MLP neurons of a small language model. Each row is named by its layer, matrix (gate and up: input weights) and neuron, and shows model dimensions 48-175. Each number is 128 + 24 x the weight over its row's rms, rounded and kept within 0 to 255. A neuron's up and down rows have the sign that makes its largest values positive.
Before each neuron's rows, "fires on" lists the tokens most often at its 100 highest values on Wikipedia text that the model never trained on. A number after a token or word is its count.

fires on: ":" 70, "°" 7, "′" 6
L6.gate5 [111 145 137 138 130 121 101 133  91  71 149 164 146 107 132 111 109  94 117 127 112 123 123 123  95 166  77 140 112  91 118 145 145  93 163 133 165 101 138 127 115 139  91 152 127  90 120 136 110 151 124 157 132 151 130 166 136 130 141 130 153 130  87 101 172 158 143 142 146  99  81 126 148 126 129 148 149 124 139 148  98 150 160 110 158 118 121 152 161 101 122 114 136 148 130 135 182 120 103  92 123 148 130 128 143 141 123 157 127 149 122 132 145 125 132  88 100 133 120 122 114  67 113 117 100 117 129  82]
L6.up5 [169 116 117 138 125 115 122  95 111 145 130 113 133  96 125 120 152  90 156 109 147 152 161 162 121 179 133  88 142  59 129 122  73 113 149 140 111 137 161 158 129 118 135 123 122 144 104 110 132  88 102 109 117 151 137 125 105 144 135 115 107 168 134 172 127 121 119 128 139 153 107 122 151 182 122 124 153 116 154 123 132 176 135 101 115 119 116 162 144 115  69 139 151 141 144 129 146  92 110  95 158 163 143 102 152 121 176 126 154 114  87 101 120 130 148 123  88 119 139 182 102 108 143 143 150 120 156 127]

fires on: "ti" 44, ":" 18, " (" 10, "′" 9, " 15" 4
L7.gate213 [117 113 107 135 132 140 109 159 131 112 144  99 175  89 131 121 123 129 140  98 143 134 111 148 117 149 145 145 115 119 136 144 167 129 142 144 139 141 119 135  85 178  91 148 144 136  92 120  86 163 117 142  84 135 120  90 146 146 134 131 161 119 134 138 131 112 115 124 146 166  78 124 114 159 133 109 146 157 125 113 158 114 148 115 152 102 130 130 156 121 114 137 121 130 123 109 145 172 127 138 138 156 170 129 146 172 138 139 149 121 114 137 127 169 116 100 116 149 123 169 120 112 115 147 101 145 184 114]
L7.up213 [149  89 154 139 134  77  99 164 124 108 132 102 108 111 136 101 147 146 102 103 104 123 134 151 106 128 115 124 132 108 119 153 119 147  88 109 169 168 147 130 112 111 145 108 140 140  91 153 106 159 127 137 106 159 130 116 121 139 124 149 136 157 132 147 152  77 160 152 105 167 127 105 140  90 112 117 125 128 147  95 139 155 154 140  96 120 113 107 108 108 182  99 171 128  88 129 135 117 113 115 115 132 172 149 140 137  76 112 102 139 152 146 134 172 115 152 144 140 154 123 121  94 136 141 107 117 120  91]

fires on: " |" 60, " and" 17, "," 12, "-" 7
L2.gate16 [135 134  97 136 124 160  89 122 135 136 138 122 154 125 122  80 106  70 135 120 131 134 141 124 130 142 134 112 118 171 140  95 105 168 121 120  92 138 127 140  55 123 146 146 137 129 123 117 156 168 171  99 138 160 133  81 138 131 108  93  94 130 148 149 150  97  93 115 147 161  94 132 181 141 168 115 140 112  99  85 130 129 125 138 144 105 132 139 148 127 118 145 174 154 109  82 184 110 130 121 112 126 148  83 145 116 135 140 124  88 189 135 134 110  92 179 116 107 101 153 153 133 131 113 107  98 116 171]
L2.up16 [ 97 154  90 133 153 194 134  91 124 136 126 108 112  97 150 124 143 146 124 159  86 121 110 112 115 118 135 128 148 139 141 104 137 113 126 129 168 118 116 143 122 122  83 152 101 100 115 139 155 130 158 128  86 116 115 139 103 133 118 102 136 122 104 124 127 143 146  89 151 123 126 187  98 193 162 134 101 131 143 108  87 116 157 129 155 110 134 124 120 138  74 127 127 105 115 128 122 102 130 113 134  76 140 138 122 152  85 110 153 169 135 116 109 125 124 122 166 108  97 126  87 161 141 143  93 110 179 112]

fires on: " \"" 18, "." 16, ":" 14, " exp" 5
L9.gate135 [ 97 108 113 145 187 151 108 104 143  75 112 108 125 144 130 100 103 133  92 113 126 156 109 104 137 119 134 101 101 129 127 127 135 124 143 156 107 107 126 128 122 122 121 113 160 144 158 143 139  99 113 130 128 114 106 169 143 158 143 137 149 165  92 138 166  82 155 123 117  82 112 120 149 133  99 125 137 107  98 130 133 100  83 146 137 123 133 121 123 135  97  85 143 156 100 128 177 138 114  75 148 144 108  84 125  99 115 117 150  98 105 107 134 134  85 177 109 136  92 135 129 153 132 143 121 143 152 151]
L9.up135 [127 111  76 109 181 116 144  98 123 110 187  91 116 124 102 108 112 146 128 155 130  86  88 145  74 141 153 120 112  90 147  90 140 111 118 147  92 104 116  88 137 126 168 148 142 147 115 115 127 116  92 117 119 124 110 112 115 102 131 174  87 116 162 135 135 123 135 105 161 131 107 137 115 107 134 161  94 141 110  89 136 134 110 160 111 134 126 117 132  94 129 123 104 166 123 148 110 132 148  96 176  99 115 124 141 120 119 144  96 105 135 158  88 121 122 131  89  85 186  88 123 172 159 111  95 140 119  94]

fires on: ":" 26, "°" 22, "′" 9, " |" 7, " ." 6, "." 5
L7.gate245 [122 133 116 141 150 116 130 103 130 138 150  91 117 116 124 118  86 135 153  96 112 164 173 124 134 127 141 137 126 114 120 104 124 110 128 121 146 158 138 176 184 138 148 117 145 136  98 141 119 133 116 143 122 125 139 163  96 122 136 119 128  99 128 115 118 136 153 140 159  99 114 131 165 161 126 108  90 110 163 105 159 139 109 143 146 116  88 155 123 137 148 121 141 136 125 179 107 143 128  69 109 182 129  95 111 111 131 120 132  98 130 130 112 124 167 176 119  94  95 165 185 113 120 138 124 105 132 154]
L7.up245 [129 132 105 143 108 113  79 129 159 180 119  95 150 143 110 121 142 153 131 166 121 109 114 167  65 136 139 145 127  99 137 113 139  90 130  96 123 120 109 149 135 147 139 104 113 103 132 131 144  86  52 151  95 142  97 128 147 163 101 161 136 108 175 143 114 144 130 139 133 123 114 102 122 148 121 147 155 149 132  88 136 127  92 105 136 123 119 123 126 156 126 159 128 128 142 112 121 160 129 116 153 127 111 172 128 129 169 100 117 103 116 135 146 160 123 132  69 146 142 137 173  99 128 137 119 143 156  87]

fires on: "'" 18, "." 17, "isi" 14, "d" 6, "-" 5
L2.gate154 [ 89 114 100 120 117 136  94 131 103 133 158  65 120 124 115 162 128 105 141 156 138 101 111 121 164 119 134 131 152 149 148  95 132 117 158 123 142 109 101 167 128 107 100 117  96 132 155 146 132 120 100 103 172 171 119  87 117 104  86 125 142 177 161 119 147 130 166 153 118 105 117 147 141 118 121  79 121 147 121 155 131  66 147 146 144 163 178 106 134 129 140  76 144 122 122  94  99 178 115 139 121 126 178 151 163 145 154 107 155 148 160 166 126  75  51 127 119 105 120 157 139 136 162  97 135 121 103 147]
L2.up154 [138 122  80 108 100 142 112 139 129 129  98 155 123 150 111 159 175 149 144 132 155  95  93  78 146 104 175 119 137 166 136 134 154 138 154 138 115 156 129 148 169  80 156 116  62 137 120 150 175 119 110 148 111 104 129 144 153 136 161 117 120 143 147 130 121  98 130 164 120 110 132 162 104 118 134 126 110 152  92 115 127 138 139 152 115 108 164 165 129 118 140 110 127 122 121 104 117 131 147  97 129 156 105 140 161 138 182 126 167 121 196 133 160 120 135 159  64 121  91 153 167 109 129 116 108 142 107 148]

fires on: " (" 20, " \"" 19, "rib" 6, "—" 5, " exp" 5, "-" 4
L9.gate145 [164 130 160 132 141  74 117  94 104 111 121 148 146  74 100 117 112 176 128 141 104 154 130 120 126 158 117 100 127  87 113 101 110 118 131 142 126 140  97 106 130 157 103 150 100 148 144 123 148 120 133  85 137 127 136 137 164 131  61 140 158 136 150 118 142 108 124 137 151 141  63 133  93 164 149 151 139  76  82 125 180 142 125 158 135 161 149  68 103 105 112 166 116 142 102 124 126 119 109 124 105 177 146 109 125 126 129 126 130  72 122 139 156 103 163 145 151 117 133 110 127 107 129 146 159 162 116 104]
L9.up145 [138  95 104 139 131 103  89 113 158 129 118 127 114 125 132  97 111 131 120  93 138 138 110 119  94 109 138 166 142 126  80  98 130 110 141  98 102 101  71 169 146 115 133 139 167 139 112 129 144 119 125 146 127 101 130 137 162 128 119 154 135 169 156  94 134 106 114 118  97 118 112 112 113 138 164 121 111 105  97 157 123 164 133 107  98 106 138 122 131 127  81 120  95 137 134 158 143 142 114  98 115 157 193 142 150 108  95 128 139 140 101 113 131  97 110 121 151 155 100  81 137 169 192 123  93 148 140 125]

fires on: " (" 37, " the" 23, " his" 9, "–" 8, "ss" 4
L7.gate147 [113 121 148 121 130 101 148 114 147 124 134 105 120 125 126 166 143 142  78 159 143 109 106 116 118 127 133 101  92 130 114 119 123 140 148 105 153 119 132 131 138  86 153 141 109 125 118 117 149 107 119 156 143 115 155 130 111 106 137 139 104 148 125 107 130 195 140 131 131 132 131  80 166 145 147 157 122 123  66  97 135 139 147 145 144 163 164  90 130 104 123 163 161 150 151 131 134 150  99 106 122 117 109 146 112 105 156 123 146 138 156  96 173 141 152 123 109 157 152 122 100 121 127 115 101 149  87 121]
L7.up147 [110 109 132  80 130 138 143 150  91 151 104 153 123 158 135 111 131 105 116 148 136 125 130 198 135 104 138 114 158  84 167 117 120 130 135 136  99 143 155 121 155 105 127 147 116 129 130 157 110  83 151 133  67 150 129 129 143  92 152  98 154 147 155 122 185 110 143 159 110 148 114 145 105 126 152 156 127 141  78 116 140 131 131 164  58 143  90 138 114 115 124 171 159 115 104 110 130 122 152  67 111 157  94 126 114 127 160 102 111  97 100 130 174 103 131 159  95 161 121 164 111 118 124 118 116 114 146 122]

fires on: "-" 92
L2.gate0 [125 141 106 152 127 175  93 113 102 142 148 113 150 137 106 118  86  93 143 151 127  79 122  93 137  85  93 143 127 108 161 141 149 131 113 122 139 155 157 156 125 161 109 160 146 160 162 119 156 135 118  89 180 177 134 101 117 174 109 106 112 158 151 143 146  93 104 111 132 110 117 110 153 128 107 101 102 132 130  90  68  88 125 146 154 175 105 108  90 105 164 164 137 109 125 120 125 139 139  91 109  87 164 152 159 126 115  94 112 118 120 108 134 161 102 136 127 144 128 139 112 130 120 154 103 101  93  85]
L2.up0 [116 150  80 121 141 152 124 105 103  84 116 124 137 139  90 109 191 160  99 118 121 148  61 130 142 117 144 125 194 143 122 129 167 128 130 155 126 181 131 110 146 156 104 133 138 147 174 109 142 136 137 120 113 117 142 112  97 134 113  95 137 102 127 114 146 163 111 103 142 143 166 190 117 164 133 132 132 155  99 145 139 151 120 164 123 108 111 125 121 136 140 102 110 108 155 111 149 132 143  97 153 115  81 151 127 134 145 112 133 162 169  85 103 126 148 134 117 129 170 136 145 173 149 116 113 111 177 140]

fires on: " |" 61, " (" 14, "," 13, "-" 7
L7.gate157 [132 121 168 156 168 107 130 126 153 120 148 104 113  86 102 148 110 147 108 156 137 107 105  97 139 143 116 157 128 131 140 111 136  78 125 110 105  87 171 169 143 162 108 139 143 142 113 128 152 155 104 150  67 102 129 134 138 173  93 115 127 128 111 150 134 133 156 115 120 107 129 142 190 169 153 124 164  71 120 131 119 139 166 108  89 105 163 143  89 152 115 154  97 152 184  83 154 117 118 125 123 151 141 128  96  96 110 139 142  96 133 154 128 140 129 124 168 106 115  82 114 134 150 119 105 162  99 126]
L7.up157 [170 167  99 154 100  53  96 153 139  85  68 142  99 129 123 139 109 109 107 155 176 114 137 120  94 109 101 142 130 135 123 144 119 158 117  99 179  85 131  92 128 136  86 157 150  96 127 109 154 117  99 153 140 172 114 144 124 160 139  90 139 131  76 161  88 106 132 120 127 122 148  91  91 135 129 138 149 122 115 110 127 121 107  91 133 104 131 168 125 139 117 119 116 165  97 141 126 127 124 140 108 167 174 123 103 115 159 155 138 136 118 107 137 159 135 125 142 135 140  92 172 120 136 121  97 143 118 124]

fires on: "-" 77, " \"" 13, "/" 4
L7.gate138 [153 142  69 139 113 147  80 122 110 133 123 134 111 106 183 155 105 109 118 125 142 123 109 123 148  67 128 139 124 149 108 121 172 139 124 127 147  86 136 132  95 155 131 130 107 136 141 124 141 148 115 104 105 134 137 153 104 150 126 137 151 132 116  75 104 127 140 141 183 130 120 144  82 146 105  99 125  93 104 128 176  83  62 177 135 104 128 123 105 126 146 136 163 157 107 145 110 152 146  98 132 105 111  76 142 134 141 105 126 123 120 116 157 123  85 141 137  98  95 152 151  95 148 179 128 136 161 100]
L7.up138 [101 124 105 139 133 152 127 133 131 161  89 132 139 101 110 118 110 103 146 115 148 123 121 107 135 134  82 164 123 123 107 116 148 124 172 117 133 141 114 141 148 120 170 107 121 117 182 139 135 162 100 103 172 107 184 114 135 112 112 149 141 156 102 102 130 142 127 138  75 128 100  95 107 144 158 114 115 131  95 162 138 121 126 120 142 113 150  97 152  90 112 147 143 106  87 176 169 157 141 156 169 138 139 146 171 159 108 116 158 125 149  96 123  95  87 133 124 111  86 114 140  80 167 121 139 129 124 113]

fires on: "s" 35, "y" 5, "us" 5, "ris" 5
L2.gate47 [128 152 155  92  72 159 170 124 117 117 106 144 129 101  91  99 140 121  94 111 169 143 109 106 119 108 123 141 123 119 156 154 142 142 126 127 127 139 133 134 129 169  96 130 154 143 153 137 109 145 133  77 154 108 128 115 154 115  98 100 104 131 165  75 117 160 113 101 121 115  86 143 114 124 139 155 124 119 103 139 165 129 106 156 168 132 138 102  79 108 141 128 144  60 137 151 152 130 133 127 111 129 114 150 123 149 136 114 137 139 135 132 101 153 126 125 159  82 153  94  93 156 146 149 124 168 132 115]
L2.up47 [ 91 121 171 101 119 150 132 156  98 144  92 124 130 116 115 153  80 138 123 121 153  96 168 136 147 121 110 124 102 126 106 124  78  94 150 114 111 121 112 156 145 129 119 134 173 103 124 107  90 156 124  92 130 147 123 110 172 119 141 136 121  97 133  99 135 159 101 107 139 104 145 129 129 130 129 123 109 151 153 138 147 129  97 150 118  98 107 149 169 116 161 129 110 109 161 101 138 139  80 133 116 123 112 149 142 144 151  94 104 144 125 114  83 113 141  92 117 149 105 116 156 107  99  97 138 150 110 113]